Weights of a small transformer language model: no biases in attention or MLP.
MLP neurons of a small language model. Each row is named by its layer, matrix (gate and up: input weights) and neuron, and shows model dimensions 96-159. Each number is 200 + 20 x the weight over its row's rms, rounded and kept within 0 to 999. A neuron's up and down rows have the sign that makes its largest values positive.
After each neuron's rows, "fires on" lists the tokens most often at its 100 highest values on Wikipedia text that the model never trained on.

L3.gate976,178,165,198,205,163,191,177,196,223,214,216,223,158,179,206,194,208,183,200,180,186,210,225,204,188,174,250,206,174,197,186,184,197,222,202,213,191,214,202,211,198,187,166,199,170,227,235,173,162,186,196,202,195,200,212,214,188,213,159,211,200,235,219,216
L3.up976,212,159,221,232,194,224,192,208,221,210,201,187,167,183,204,201,210,180,171,208,207,208,200,238,214,193,189,182,183,166,187,173,191,199,188,204,163,195,190,239,189,194,180,236,167,208,183,200,212,187,162,213,178,231,200,196,208,150,220,201,209,217,184,173
fires on: "-", "-c"

L3.gate809,201,191,176,182,181,238,168,194,199,220,189,227,216,226,162,172,213,237,233,213,201,177,192,183,206,216,220,195,216,195,199,215,190,204,227,185,225,221,250,180,163,192,174,211,228,196,172,164,200,176,240,200,207,217,213,222,225,182,226,223,200,194,183,167
L3.up809,198,201,200,180,186,218,174,202,224,207,156,217,192,176,185,183,191,217,200,218,199,226,184,172,196,200,222,198,195,205,217,234,197,241,212,202,225,186,227,218,191,190,193,176,182,202,200,213,204,178,188,211,219,231,179,204,186,203,211,163,196,221,146,204
fires on: " from", "\n\n", " Un", "as"

L3.gate479,198,218,218,161,183,206,200,182,207,189,201,194,172,177,186,185,202,195,232,206,229,190,198,190,206,208,189,188,184,213,236,229,164,210,220,188,173,207,201,201,181,175,200,211,222,185,187,174,240,212,226,179,180,181,220,182,196,184,197,199,186,203,170,206
L3.up479,182,204,221,198,225,197,234,193,190,190,228,198,215,204,201,217,176,191,201,179,141,215,214,181,181,202,194,184,213,224,195,201,183,203,174,203,232,223,165,186,207,190,196,211,182,167,179,186,217,214,195,156,198,180,202,167,178,198,216,189,193,194,230,209
fires on: "^{", ".", "ut", " ^{", "r", "it"

L3.gate125,215,187,219,193,208,229,227,214,243,215,219,207,214,198,223,190,212,212,191,204,204,195,215,232,198,169,221,206,167,182,190,206,197,160,209,217,198,197,197,200,213,193,191,199,223,208,158,187,211,213,224,185,201,185,176,189,215,201,221,210,191,207,214,221
L3.up125,196,214,227,187,207,215,176,206,181,203,185,184,228,172,212,173,208,192,174,181,202,231,193,199,205,228,207,223,173,127,171,203,203,171,207,189,235,202,209,179,196,219,192,195,205,229,198,220,220,220,241,184,174,191,222,198,186,197,225,171,189,205,197,234
fires on: " Th", "ut", "ch", "it", "t", "oth"

L3.gate462,193,201,195,204,189,185,211,195,207,223,205,227,206,210,159,201,201,231,172,215,207,181,178,203,223,237,230,199,233,200,207,206,209,184,215,184,191,168,189,183,197,201,178,156,202,197,218,192,185,225,192,178,215,177,192,208,180,222,185,225,198,195,214,231
L3.up462,215,170,242,192,180,203,227,211,227,230,194,228,209,199,236,189,206,216,184,199,222,186,185,222,201,228,203,191,207,175,201,229,215,184,189,173,183,183,224,240,178,187,149,197,202,173,228,202,201,223,171,201,186,188,222,171,219,189,157,202,213,194,193,217
fires on: "a", "o", "e", "and", ":", "ad"

L3.gate245,181,168,173,150,209,203,212,253,177,177,185,201,197,196,204,214,208,201,174,201,189,166,202,195,243,145,209,208,220,193,212,191,175,209,224,218,203,194,212,189,211,158,181,219,200,209,204,192,199,244,202,222,184,177,212,198,222,199,181,175,163,218,216,180
L3.up245,179,188,229,209,191,197,190,178,223,220,235,216,212,202,231,205,190,208,189,188,219,219,227,194,185,203,194,197,205,193,189,245,225,185,217,208,203,219,201,215,209,164,167,192,231,200,206,247,212,195,199,212,182,184,211,157,205,204,168,236,184,185,189,190
fires on: "201", "199", "197", "193", "202"

L3.gate402,219,206,172,212,176,189,205,254,189,211,214,188,197,172,201,174,202,165,231,140,175,194,238,206,208,172,191,164,188,170,231,201,180,221,197,209,200,249,205,202,173,189,190,206,199,205,223,194,238,223,228,189,193,196,260,182,211,199,209,216,173,202,213,211
L3.up402,212,198,174,196,214,212,187,239,203,217,221,205,186,192,187,207,209,212,222,190,176,212,224,213,207,192,203,185,198,202,216,180,187,238,186,205,218,207,240,209,162,217,161,188,199,214,202,173,206,191,193,176,197,209,207,235,232,220,180,206,195,242,204,193
fires on: "\n", " r", "\n\n", "-", "ar"

L3.gate378,218,203,167,175,213,216,227,203,205,202,202,246,196,219,226,181,218,154,180,189,248,204,202,222,201,176,223,177,206,211,226,177,209,185,198,167,198,205,206,220,210,217,176,204,190,214,210,206,212,212,216,224,157,183,225,241,233,192,211,207,206,215,193,192
L3.up378,207,182,203,223,206,223,202,236,205,221,210,190,196,175,181,231,214,241,217,229,202,184,213,181,207,218,199,186,208,189,196,212,219,246,199,226,208,181,213,203,188,204,152,210,240,166,185,204,203,183,212,181,201,198,204,194,200,226,199,237,212,192,214,202
fires on: "196", "193", "199", "190", "194"

L3.gate52,197,215,172,210,211,209,186,238,156,194,176,185,197,211,221,187,212,214,205,210,201,190,194,205,199,204,217,234,186,185,186,223,212,172,188,193,223,206,230,177,176,171,195,222,203,202,212,180,194,203,187,200,190,225,230,198,209,187,178,196,214,171,184,197
L3.up52,187,184,179,230,207,215,219,221,185,200,192,206,171,205,234,197,152,200,172,193,209,171,176,183,205,203,194,190,205,202,183,190,194,196,211,196,195,213,210,217,222,208,167,210,194,231,225,189,205,211,193,183,181,210,225,207,234,140,195,206,198,212,224,215
fires on: "\n", ".", "al", "is", "ind", "ut"

L3.gate727,182,189,220,188,231,188,208,209,196,177,188,181,244,238,197,202,176,206,206,214,212,178,223,174,188,177,194,213,212,194,174,184,209,212,175,188,215,163,195,198,221,195,215,182,207,246,196,218,234,210,230,211,178,188,230,172,219,209,189,189,213,204,227,213
L3.up727,209,198,220,178,222,161,185,215,179,185,204,182,192,206,174,168,214,189,191,171,188,199,248,221,201,221,194,207,201,198,192,189,217,220,230,168,214,176,160,216,191,222,195,211,225,218,196,233,170,208,215,220,199,175,139,187,187,221,219,186,200,190,216,200
fires on: "er", " (", "===\n", "cu", "112", "ore"

L3.gate226,235,182,189,182,173,187,224,216,225,228,177,200,173,203,222,215,160,222,191,161,220,232,195,193,189,203,190,200,217,208,227,204,212,214,207,234,184,197,178,202,174,233,198,215,204,221,210,213,215,231,207,157,214,177,195,213,177,194,219,223,197,181,154,191
L3.up226,197,222,213,175,181,187,218,222,216,232,200,203,166,207,174,215,191,208,228,184,219,208,198,199,240,210,191,209,228,228,218,231,230,184,189,232,181,189,209,222,189,210,177,192,165,190,232,187,218,221,199,170,210,212,176,214,214,204,212,159,195,223,181,163
fires on: "In", "y", " emerg", "ly", "History", " New"

L3.gate524,205,187,206,204,163,203,220,223,202,184,211,177,186,183,205,207,190,216,171,210,195,206,237,210,198,187,216,203,173,227,200,198,194,235,204,189,163,204,179,211,196,184,202,178,183,233,194,225,197,212,190,211,196,236,194,165,230,222,204,182,179,174,193,205
L3.up524,201,189,181,185,213,195,196,207,203,186,199,148,179,212,210,225,188,222,209,183,204,183,192,190,207,190,180,225,182,207,202,171,219,190,195,206,186,166,210,226,199,201,192,194,156,227,211,176,208,212,160,205,218,208,179,202,229,218,216,173,229,201,205,207
fires on: "per", "–", "ly", "in", "y", " +"

L3.gate915,214,182,166,195,172,194,215,212,214,238,189,198,190,220,187,168,206,232,195,214,192,197,231,218,218,191,192,194,172,230,196,207,200,241,183,207,205,212,196,169,197,208,188,215,193,179,161,192,221,188,224,221,213,182,193,195,196,203,191,221,198,221,201,217
L3.up915,181,184,203,159,195,172,193,215,199,196,210,193,198,214,195,182,199,153,211,155,181,184,245,207,197,215,207,212,226,206,255,233,185,201,175,204,199,186,198,170,194,198,184,229,218,193,200,192,219,217,214,191,203,220,197,232,190,154,198,203,201,202,200,204
fires on: "199", "192", "198", "201", "194"

L3.gate540,215,203,189,204,198,214,223,217,167,226,205,215,194,183,201,211,218,222,188,189,190,153,195,200,216,173,213,183,192,195,229,190,195,213,196,224,217,167,195,174,191,202,209,184,207,227,180,187,197,219,210,221,142,183,253,216,186,209,226,194,207,210,190,176
L3.up540,190,204,189,235,220,198,211,177,216,181,213,189,213,206,203,170,191,232,202,165,198,190,193,170,177,203,204,209,201,181,240,185,205,192,230,226,210,183,201,167,210,207,176,218,200,219,203,202,201,200,190,201,244,204,223,215,176,196,203,205,225,222,204,208
fires on: "\n", "ed", "w", "f", "ph", "5"

L3.gate365,189,190,214,176,201,202,254,220,185,193,205,205,166,180,224,242,142,205,212,190,231,208,200,187,177,157,231,209,177,221,229,174,227,239,172,210,158,228,179,207,233,176,188,198,195,203,208,196,192,173,203,187,206,217,238,226,216,223,196,200,221,181,183,187
L3.up365,230,206,193,203,215,184,229,213,226,183,217,160,169,183,210,241,193,213,154,201,198,177,193,180,207,198,202,218,146,184,195,188,179,176,157,228,167,169,207,215,226,192,183,231,188,214,178,187,232,172,215,162,216,198,179,215,183,188,205,244,156,194,183,207
fires on: ",", ":", " of"

L3.gate615,192,195,202,198,186,187,189,210,182,199,187,209,197,180,194,171,196,217,204,197,225,198,228,213,206,200,223,177,172,186,220,198,210,224,188,199,218,211,218,222,159,205,223,196,176,186,205,208,250,234,204,210,158,209,231,194,184,232,189,197,213,212,199,192
L3.up615,223,186,212,230,194,175,187,189,206,228,209,213,201,219,191,172,229,229,216,232,171,206,205,216,185,192,187,209,142,175,184,209,176,181,194,231,184,205,227,222,162,217,180,187,185,218,212,188,196,203,183,171,227,202,197,208,197,199,168,210,212,211,222,212
fires on: "-", ",", "\n", " ("

L3.gate161,163,183,181,205,192,215,216,209,195,231,211,212,201,198,234,186,166,163,195,199,185,191,184,169,195,195,215,207,182,195,205,186,217,243,208,217,173,230,215,193,229,203,186,197,165,204,195,198,202,205,229,192,197,228,212,218,242,194,174,239,170,252,184,208
L3.up161,220,199,214,193,210,179,219,233,208,249,220,210,229,236,187,218,201,196,196,171,172,181,182,218,207,191,185,193,230,193,201,211,187,193,181,186,166,200,212,193,198,198,202,224,239,212,204,183,235,189,200,207,224,213,170,253,226,193,176,223,160,196,192,191
fires on: "201", "198"

L3.gate797,185,194,190,201,164,219,195,225,157,209,206,205,186,228,207,206,191,212,195,175,203,186,221,198,179,215,214,199,192,200,204,229,197,207,172,193,213,185,247,194,161,197,204,189,205,209,176,183,196,204,204,196,151,240,211,189,225,218,191,218,256,198,200,205
L3.up797,153,188,225,213,215,225,203,188,206,229,173,180,180,196,174,189,172,198,171,213,224,218,168,213,187,215,201,199,197,190,178,211,177,219,187,191,182,211,211,177,204,174,172,223,197,209,206,231,164,244,175,238,189,235,182,204,231,182,218,191,197,192,182,204
fires on: "et", "a", "al", "er", "s", "on"

L3.gate430,193,177,199,209,170,209,188,214,177,209,186,172,171,204,216,204,200,238,220,187,215,175,216,181,199,158,237,195,207,221,210,177,213,181,179,194,174,211,190,206,206,173,153,185,203,181,202,184,214,233,199,172,193,199,216,160,205,207,204,211,174,232,183,230
L3.up430,191,207,238,201,198,195,234,204,239,191,228,210,224,217,202,201,199,204,219,210,212,193,194,202,182,216,183,199,229,207,148,201,197,196,222,167,189,210,197,197,221,164,219,191,170,184,246,215,209,240,187,233,185,194,261,201,203,192,165,162,192,185,210,229
fires on: "o", "a", "os", "==", "en", "e"

L3.gate338,197,234,175,211,208,192,197,190,206,171,184,204,138,198,212,215,215,228,256,170,228,207,185,205,214,183,209,203,204,200,234,211,210,207,194,221,193,196,178,218,204,200,190,185,202,188,170,209,232,189,216,188,195,200,195,179,212,193,187,219,195,188,205,211
L3.up338,203,223,185,210,165,172,197,222,200,192,229,202,212,205,223,183,229,196,195,214,234,187,190,255,223,183,192,197,209,251,175,224,221,167,191,239,231,193,175,224,203,214,251,175,163,196,233,202,183,205,205,196,185,183,205,205,210,219,211,194,212,175,207,190
fires on: "-", ":", "–", "if", "l"

L3.gate1010,170,218,188,159,223,204,178,224,196,249,237,215,192,195,190,164,187,178,219,204,165,159,214,172,179,199,170,169,228,215,179,224,224,166,202,219,220,170,199,187,158,159,206,201,223,198,185,190,153,218,213,197,207,209,236,216,159,195,199,179,228,212,170,205
L3.up1010,166,202,160,194,193,204,190,205,203,224,224,191,211,249,227,197,208,199,194,183,187,199,201,173,188,184,187,167,204,190,176,206,227,197,201,205,201,207,202,206,188,177,196,199,218,228,217,208,175,198,190,196,191,205,245,198,216,181,182,180,169,228,214,201
fires on: " in", "am", "id", "ild", " den", "ik"

L3.gate928,212,193,177,182,200,189,174,220,211,190,205,212,218,222,182,185,201,188,191,201,231,198,217,187,221,184,198,223,201,172,230,166,180,188,198,166,213,202,190,205,232,170,188,241,188,218,196,188,194,208,205,186,181,205,167,176,214,206,199,224,226,186,190,176
L3.up928,227,213,206,183,177,209,208,192,194,193,199,216,167,178,182,226,210,167,193,195,232,225,191,220,242,215,186,158,194,231,206,203,219,226,224,204,236,199,204,217,168,214,167,216,201,186,200,225,226,164,188,186,238,192,218,199,224,162,174,208,177,205,187,218
fires on: "202", "199", "198", "201", "ol", "ist"

L3.gate492,185,220,203,217,170,174,218,202,198,198,217,205,199,200,226,185,200,190,189,226,218,215,217,205,212,222,197,213,184,205,196,198,211,196,200,221,198,151,200,230,204,158,165,216,221,209,229,171,147,235,187,230,235,202,231,203,178,242,183,181,209,190,192,239
L3.up492,181,231,199,192,216,239,211,184,198,223,182,207,213,188,249,239,197,221,215,201,198,205,190,199,191,207,200,204,207,205,178,176,205,201,192,168,194,192,211,160,219,158,167,186,181,214,200,185,198,207,186,213,187,212,185,264,203,211,223,199,170,172,189,178
fires on: "ari", "ar", "an", "i", "ol", " P"

L3.gate697,198,207,188,191,169,183,243,184,219,195,216,246,196,183,190,220,182,239,189,190,245,169,198,233,164,213,179,166,178,191,210,221,154,228,198,207,212,188,225,196,211,211,203,189,211,197,189,193,214,199,207,223,212,215,197,184,209,197,219,183,166,216,200,227
L3.up697,183,181,175,186,220,212,202,204,213,174,210,169,183,171,191,202,221,196,204,231,205,214,175,202,200,187,171,184,190,199,187,193,172,185,200,203,228,190,254,208,193,220,206,206,232,233,190,195,240,203,191,174,160,219,175,194,174,231,210,192,186,218,189,169
fires on: ".", "-", " as", "n", "h", "b"

L3.gate26,228,181,210,191,220,193,219,178,213,210,208,209,190,240,194,183,245,183,199,210,232,239,237,208,202,200,183,207,218,188,190,209,206,220,156,192,226,207,214,203,165,236,156,227,223,181,234,200,228,221,221,203,175,208,185,212,211,203,203,239,173,189,195,197
L3.up26,217,199,188,230,229,208,186,197,192,194,203,213,193,209,218,206,217,224,192,224,231,202,219,187,212,221,175,224,200,204,191,207,214,186,188,239,199,184,178,192,187,228,205,221,183,210,177,180,221,188,175,176,202,189,188,235,208,193,173,198,151,212,195,156
fires on: " p", " P", "et", "19", "it"

L3.gate203,156,204,206,210,196,174,196,230,197,214,186,190,166,215,220,187,221,174,230,214,200,213,212,192,204,205,207,172,192,244,201,173,174,225,208,193,183,205,204,229,212,193,225,192,195,192,207,205,218,195,222,189,163,205,228,219,196,197,212,241,196,181,225,219
L3.up203,211,215,198,213,219,201,179,211,222,219,206,179,185,223,199,174,221,182,202,230,197,195,196,193,175,212,235,191,174,195,194,176,211,189,222,196,164,206,232,186,232,217,205,176,221,239,185,158,164,179,232,198,189,215,206,207,191,195,182,206,188,219,196,211
fires on: " =", "\n\n", "-", "el", ")\n\n", "===\n\n"

L3.gate280,232,145,207,193,168,199,191,173,221,204,193,210,152,177,196,186,225,187,173,225,236,216,203,210,213,186,199,212,183,183,223,199,242,185,220,214,178,202,203,233,203,213,177,231,204,209,189,186,203,177,190,190,193,201,184,202,194,188,166,188,190,215,180,171
L3.up280,154,221,215,220,169,200,205,208,206,213,219,186,185,210,225,199,201,198,197,201,245,170,228,214,180,216,211,195,173,183,174,189,176,239,178,186,181,158,194,176,207,200,205,212,207,191,235,164,190,197,164,198,163,188,206,213,204,177,168,212,182,213,191,215
fires on: "-"

L3.gate701,182,214,191,207,193,199,211,207,192,165,232,200,196,180,229,214,175,193,217,191,162,216,208,210,196,190,242,206,175,207,240,206,232,212,205,210,175,241,207,202,242,208,147,201,196,188,189,226,190,205,204,184,233,196,222,177,218,192,155,198,191,194,186,154
L3.up701,194,197,175,224,223,193,199,229,211,196,234,213,214,195,237,197,150,173,194,152,191,221,186,221,203,187,203,192,173,215,204,186,227,200,184,195,184,212,192,189,204,209,186,184,177,241,207,205,227,250,192,201,184,193,195,190,192,238,196,212,195,190,191,210
fires on: ":", "ph", " f"

L3.gate542,219,197,193,205,209,193,178,195,199,244,215,142,199,201,210,219,213,220,212,185,214,221,211,177,173,210,191,211,199,223,203,202,168,188,192,207,215,184,210,203,219,221,172,170,196,212,206,198,221,245,198,199,204,188,212,199,204,229,157,179,231,182,196,243
L3.up542,201,238,206,236,202,189,192,184,177,208,210,185,193,232,227,211,227,203,241,184,183,194,211,200,193,210,207,182,227,185,202,200,185,193,222,179,226,176,211,181,179,200,210,196,184,231,174,204,185,181,217,218,172,174,229,216,220,205,157,199,224,210,201,239
fires on: " due", " However", " (", "o", "a", " expl"

L3.gate84,196,200,237,180,150,179,200,176,192,198,176,195,151,194,192,215,202,195,210,197,231,211,206,201,205,190,200,154,180,221,194,229,163,225,208,205,172,193,213,212,241,207,204,190,214,236,227,202,180,189,199,182,198,197,180,226,182,202,186,206,188,196,158,218
L3.up84,206,190,235,195,173,210,239,174,197,212,171,172,190,189,163,187,180,187,232,214,196,213,196,215,178,189,188,195,204,181,182,182,176,222,207,207,198,202,187,217,207,231,210,208,175,175,194,208,193,211,173,210,198,203,222,212,173,184,192,191,190,162,187,209
fires on: "-", "–", "in"

L3.gate505,176,222,176,166,195,187,198,195,190,179,214,196,229,184,207,206,212,203,202,186,225,177,207,219,209,209,207,184,209,243,226,168,226,193,206,194,197,179,229,214,223,179,230,213,216,212,188,195,180,212,218,216,180,210,187,215,201,189,186,224,203,245,197,207
L3.up505,197,190,234,194,182,175,200,178,172,171,193,187,196,193,234,205,225,191,210,214,250,200,181,217,210,210,235,173,163,191,205,194,199,184,195,219,226,176,197,189,167,206,209,190,201,188,191,188,206,184,192,173,176,197,196,191,214,203,211,179,215,198,198,210
fires on: "ies", "ally", "ing", "ings", "ed", "o"

L3.gate938,174,214,198,199,174,201,191,184,196,244,168,236,256,206,190,185,209,191,180,198,193,173,159,216,210,228,221,177,182,187,203,183,236,221,223,220,177,192,201,196,181,203,203,207,191,194,183,168,184,189,194,211,202,180,203,208,210,214,197,189,192,202,199,184
L3.up938,195,215,169,215,167,170,196,189,180,196,204,226,187,196,198,195,205,219,202,197,212,214,197,207,241,186,212,183,197,225,208,222,221,197,186,226,172,212,188,215,193,204,175,186,202,233,148,192,199,200,218,169,196,204,201,191,241,150,229,210,170,197,225,180
fires on: "he", " as", ".", "ing", "ate"

L3.gate674,214,195,191,153,230,238,237,213,194,214,165,214,217,225,228,207,201,172,219,208,187,205,211,196,209,182,207,181,196,219,195,181,195,200,189,202,217,220,215,197,212,231,250,216,221,222,226,231,215,212,223,232,180,218,208,214,202,212,198,215,204,182,182,196
L3.up674,220,205,191,174,176,214,190,192,230,224,189,192,170,231,215,219,179,192,211,207,179,257,190,202,227,170,161,166,188,191,180,206,165,221,193,213,159,187,176,226,207,199,213,174,220,163,167,211,188,224,226,183,218,240,172,207,210,226,215,212,193,208,178,208
fires on: " en", "\n\n", " imp", " Di", " disc"

L3.gate796,209,189,168,170,213,210,180,244,211,221,174,211,185,213,208,181,242,231,188,189,207,173,234,190,196,170,198,217,164,217,185,211,211,219,237,206,200,234,219,216,181,195,193,200,235,207,226,207,182,172,253,206,183,185,189,213,193,224,194,236,138,213,178,210
L3.up796,166,236,150,191,174,207,189,206,187,191,195,183,180,184,184,199,230,228,197,158,195,204,168,162,215,208,151,198,155,234,176,196,191,229,234,215,226,211,232,247,183,196,205,202,162,195,207,182,209,193,187,215,194,223,214,210,207,226,202,172,207,212,197,197
fires on: " in", "I", "E", "an", "th", "n"

L3.gate471,197,193,179,200,183,149,231,215,201,200,195,178,180,213,204,182,206,206,192,229,172,206,182,182,235,218,206,225,202,224,180,203,187,218,188,199,190,192,249,203,188,188,170,183,203,166,176,225,210,227,209,183,157,211,212,199,188,215,204,207,193,171,158,238
L3.up471,201,172,194,192,177,190,183,186,199,201,161,201,212,214,193,217,170,159,160,215,252,208,217,216,217,208,186,219,167,177,209,206,202,193,200,196,254,183,235,206,217,192,213,206,210,227,200,209,212,182,193,187,211,229,186,193,183,185,182,185,192,187,194,189
fires on: " with", "et", "er", "ard", "ol", "ad"

L3.gate398,194,216,230,176,230,238,209,179,231,236,186,218,195,194,245,172,197,181,209,193,187,186,182,211,197,195,229,175,192,204,194,172,224,185,230,218,186,184,173,184,178,180,202,237,213,206,212,202,234,200,181,227,176,213,241,213,166,199,219,179,204,201,198,197
L3.up398,197,213,216,201,216,239,195,166,248,200,189,240,206,219,219,197,208,178,208,202,237,231,210,192,198,216,172,207,179,186,198,192,217,206,229,183,205,229,234,197,199,218,185,206,202,207,236,254,186,222,231,202,194,252,197,223,188,222,183,196,178,215,183,192
fires on: " ch", " Th", " Sch", "ch", " prot"

L3.gate907,204,203,203,209,159,189,215,191,187,217,185,205,228,200,224,237,201,191,209,207,212,211,201,200,160,212,180,186,205,226,173,194,193,242,214,201,161,221,217,175,175,182,218,180,218,222,215,181,198,187,229,247,202,191,202,231,172,233,215,214,193,182,165,195
L3.up907,227,193,175,191,204,175,197,213,191,206,207,228,232,202,191,253,184,181,200,187,226,183,184,193,212,193,169,170,202,220,207,202,202,179,195,204,207,221,182,231,231,183,177,200,172,201,200,195,193,220,229,210,236,177,179,189,202,201,216,199,176,210,215,195
fires on: ".", "ed", "ate", "ant", " hold"

L3.gate98,217,210,213,214,214,214,195,210,185,184,199,232,183,173,217,189,181,192,225,179,246,214,211,169,195,189,222,196,191,216,222,203,213,186,211,175,230,206,231,187,227,190,153,202,220,206,202,206,227,210,194,174,196,184,195,188,188,191,202,221,212,194,220,212
L3.up98,193,202,192,210,160,222,201,199,201,202,227,200,167,171,203,224,204,186,180,204,227,200,190,205,209,201,201,161,207,229,177,219,160,222,181,213,231,201,205,183,214,198,185,225,196,252,234,194,184,185,200,175,229,214,158,202,218,185,211,170,219,215,198,206
fires on: ":", "im", "\n"

L3.gate663,195,181,184,182,168,184,199,204,190,199,183,225,220,218,213,204,192,167,231,187,216,198,198,173,183,181,224,185,213,157,200,181,195,194,224,205,220,221,212,179,192,186,188,199,216,219,230,199,237,192,190,229,202,180,184,180,191,210,194,251,211,191,206,151
L3.up663,177,214,213,228,193,200,200,186,188,205,196,212,167,210,157,192,174,202,213,238,226,215,214,194,207,206,213,226,214,186,200,210,208,172,197,181,227,211,225,188,169,212,229,222,173,227,216,198,239,185,218,210,202,189,215,185,207,230,185,187,205,157,219,172
fires on: " played", " served", "ç", " serves", " serve", " run"

L3.gate986,187,189,175,175,204,175,187,212,226,194,199,199,233,207,225,207,187,214,197,227,193,211,183,226,165,226,161,207,187,217,162,178,213,233,207,224,216,224,209,198,219,201,187,196,191,219,210,173,208,206,201,186,150,207,205,210,212,188,190,185,181,204,199,223
L3.up986,195,187,183,229,217,199,193,188,202,213,184,206,207,231,204,213,175,225,183,221,224,210,171,235,187,216,203,202,200,214,208,192,219,223,222,197,196,181,227,179,224,183,175,170,194,203,189,184,187,232,210,164,218,175,171,241,211,207,192,221,193,211,192,182
fires on: "a", "u", "ha", "er", "s"

L3.gate191,182,230,194,171,197,175,206,178,198,222,195,203,213,196,171,192,180,198,214,160,188,206,210,196,202,185,217,221,187,242,209,207,182,227,200,221,217,202,207,183,211,211,212,215,199,231,181,179,182,219,253,190,208,176,193,156,209,181,201,210,177,244,186,209
L3.up191,165,215,183,203,228,164,183,174,179,227,202,195,209,200,179,176,200,196,208,167,189,202,207,203,178,211,213,200,193,206,236,208,232,209,160,219,211,197,248,178,194,205,220,213,216,214,190,156,231,209,192,173,184,174,164,193,207,167,188,154,187,202,220,200
fires on: ".", "ed"

L3.gate136,223,184,251,174,200,178,229,205,219,196,202,185,202,208,191,167,237,177,201,217,200,194,202,196,196,177,202,205,194,211,194,165,182,240,202,222,214,212,204,204,161,204,194,188,205,208,182,193,181,222,216,195,168,197,218,199,178,211,204,171,198,208,188,204
L3.up136,204,210,181,215,239,216,164,186,233,234,229,199,183,181,227,180,195,211,219,232,236,193,191,200,206,178,221,186,186,188,234,190,183,198,201,220,197,226,210,207,187,167,218,211,196,232,200,220,197,186,198,218,218,209,199,179,225,203,184,195,232,249,175,227
fires on: "\n", ";\n", ");\n"

L3.gate761,193,182,219,177,217,195,197,204,206,212,231,215,197,218,217,220,237,181,246,183,207,141,171,174,199,205,236,187,207,213,196,204,180,167,195,214,201,196,195,176,165,223,203,199,252,203,217,177,238,162,189,190,176,200,209,211,165,194,161,191,199,172,195,208
L3.up761,188,223,234,192,192,208,199,214,162,208,231,233,180,198,202,184,176,211,192,198,203,197,205,236,195,213,235,204,198,230,166,213,184,215,212,198,234,195,249,234,204,198,198,171,189,169,228,205,195,218,181,183,193,227,201,187,206,186,205,153,214,244,218,210
fires on: "′", "″N", "\n", ")\n", "199", " code"

L3.gate58,203,210,194,217,211,182,201,212,164,217,197,187,189,222,190,203,209,185,178,178,208,182,190,238,179,206,226,186,197,241,180,199,202,219,206,172,192,217,188,213,222,174,164,185,181,207,209,209,172,245,244,216,231,201,227,175,236,216,202,224,203,219,201,180
L3.up58,174,165,183,206,219,188,209,182,210,187,190,167,213,172,200,161,180,191,204,234,198,225,217,199,214,195,198,195,159,205,200,204,185,204,205,199,177,218,170,182,234,199,226,200,204,190,188,182,199,225,183,228,177,182,231,227,172,160,202,194,221,195,218,165
fires on: "o", "es", "os", "ia"

L3.gate675,193,195,204,188,165,211,218,206,170,187,196,214,164,167,209,222,195,210,178,208,218,219,205,204,202,211,221,167,192,169,201,208,221,175,224,199,206,215,186,201,194,207,157,201,191,217,223,209,192,190,193,152,210,204,228,185,219,221,188,194,220,214,195,212
L3.up675,208,228,183,208,201,171,213,199,203,186,197,178,227,205,165,212,203,211,175,181,183,220,200,217,198,212,161,194,202,220,181,222,198,209,200,187,216,185,198,186,175,208,218,200,207,243,213,181,165,211,211,186,224,213,197,200,174,196,200,257,194,169,231,188
fires on: ":"